config = dict(
    num_hidden_layers=8,
    hidden_size=384,
    num_attention_heads=2,
    num_key_value_heads=2,
    head_dim=128,
    intermediate_size=1536,
    vocab_size=2048,
    hidden_act='tanh_gelu',
    norm='layernorm',
    norm_place='pre',
    norm_eps=1e-06,
    positions='learned',
    qk_norm=False,
    attn_scale=0.0884,
    bias='all',
    tie_word_embeddings=True,
    parallel_block=False,
    init='normal',
    init_std_qkv=0.022,
    init_std_o=0.00674,
    init_std_up=0.022,
    init_std_down=0.00275,
    optimizer='muon_variant',
    learning_rate=0.00666,
    lr_mult_o=3.0,
    lr_mult_up=1.07,
    lr_mult_down=2.0,
    beta1=0.95,
    lr_head=0.00888,
    max_grad_norm=0.5,
    warmup_steps=200,
    schedule='wsd',
    decay_fraction=0.677,
    decay_shape='linear',
    final_lr_fraction=0.0,
    batch_tokens=131072,
    max_seq_len=256,
    doc_mask=False,
    train_tokens=845900000,
    max_steps=6454,
    dataset='wikipedia_en',
)
MLP neurons of a small language model. Each row is named by its layer, matrix (up: input weights) and neuron, and shows model dimensions 256-319. Each number is 50 + 12 x the weight over its row's rms, rounded and kept within 0 to 99.
After each neuron's rows, "fires on" lists the tokens most often at its 100 highest values on Wikipedia text that the model never trained on.

L5.up1136:59 50 33 72 40 33 53 63 51 34 37 53 51 61 46 62 42 48 49 42 45 44 42 44 58 31 47 65 31 50 64 51 53 42 72 59 53 44 37 33 47 58 51 55 70 57 41 60 57 48 60 53 49 51 23 45 49 25 52 43 51 58 41 37
fires on: " Japan", "ese", "A", " Ang", "t", "s"

L5.up292:36 53 48 68 58 51 40 42 07 49 40 63 73 47 50 64 37 63 46 59 64 37 44 39 52 53 36 41 34 40 34 48 74 51 57 51 58 56 58 48 48 59 65 25 53 51 68 65 60 58 52 57 58 54 51 41 82 53 52 61 48 75 47 54
fires on: " Mc", " W", "/", " Sch", "er", " U"

L5.up984:49 69 45 53 41 43 34 57 63 30 53 30 46 40 76 68 49 51 49 49 51 43 59 37 43 64 29 41 58 45 55 60 42 70 50 44 34 29 50 39 58 41 45 34 29 55 52 74 56 58 55 47 40 49 26 60 42 38 71 43 48 59 51 38
fires on: "and", " the", "est", " l", "ud", " her"

L5.up1321:57 37 63 30 71 37 45 30 56 44 34 75 55 40 37 49 25 63 34 60 49 64 49 58 60 53 68 64 54 37 64 49 57 62 62 66 48 36 42 36 40 46 62 69 43 42 87 38 64 55 36 47 30 51 64 54 40 31 53 50 43 34 60 46
fires on: " B", " F", "i", " Gu", " W"

L5.up1418:33 47 63 38 45 57 51 44 71 45 25 63 58 48 31 68 43 54 50 63 42 58 53 31 46 84 41 55 63 60 40 46 70 57 63 43 42 33 50 24 54 60 60 43 39 65 40 55 46 69 56 38 44 49 52 52 48 56 56 36 49 46 65 51
fires on: " to", " of", "p", " an", "el", "=="

L5.up182:41 64 47 36 56 69 59 59 70 34 40 46 51 34 51 44 59 65 63 50 43 52 35 77 40 39 58 34 47 52 60 49 48 57 53 43 58 31 49 47 67 52 66 34 56 41 43 56 17 48 71 50 62 45 60 46 65 73 56 42 56 59 56 57
fires on: " |", "5", "|", "4"

L5.up420:46 57 43 54 39 45 61 46 19 44 60 18 52 52 59 66 35 48 49 43 33 39 58 49 42 67 43 36 60 53 41 66 42 37 41 48 37 53 41 55 40 63 55 49 48 53 67 62 58 47 67 50 38 56 36 53 66 49 64 38 66 42 40 57
fires on: "ast", "ic", "ent", "st", "-", "est"

L5.up553:69 80 27 44 53 60 34 39 72 11 57 43 35 44 62 43 52 48 65 60 41 33 30 52 52 51 50 48 60 57 48 52 59 56 55 45 40 55 56 50 44 45 47 44 55 32 48 46 43 42 60 45 47 70 37 52 43 55 82 52 65 53 44 58
fires on: " Japan", "i", "u", "a", "o"

L5.up1223:37 37 72 41 53 30 63 41 53 38 44 52 50 64 55 64 34 45 43 44 48 55 49 73 48 63 53 69 23 39 57 47 50 52 39 63 56 70 54 53 69 51 54 48 63 51 46 36 57 54 62 52 40 47 74 58 71 40 43 60 46 43 42 44
fires on: "onom", "erg", "ron", "op", "olog", "m"

L5.up848:58 43 37 58 68 60 40 46 42 46 38 52 66 51 44 41 39 34 44 59 42 51 49 52 44 60 74 34 42 20 18 59 53 57 52 64 48 53 43 42 58 51 60 31 51 47 41 45 74 65 43 53 55 60 22 39 44 57 57 21 57 64 59 30
fires on: " Japan", "b", "av", " air", "ech", "==="

L5.up828:52 49 54 45 50 22 71 71 60 63 35 31 79 52 55 39 59 47 38 36 53 25 48 44 35 41 31 60 40 48 57 63 66 46 76 52 48 65 51 37 60 50 57 43 36 51 45 29 55 63 62 26 67 57 34 53 76 67 48 47 61 55 56 45
fires on: " from", " of", " to", " between", ":", "-"

L5.up749:59 45 50 41 68 52 45 33 40 31 48 69 51 43 62 35 52 61 48 52 60 42 39 50 73 54 50 42 58 55 47 50 45 43 40 54 42 43 43 28 57 63 46 67 34 55 56 55 53 58 56 34 62 40 48 58 44 53 56 40 57 22 51 55
fires on: " R", " Reg", " B", "ent", "on"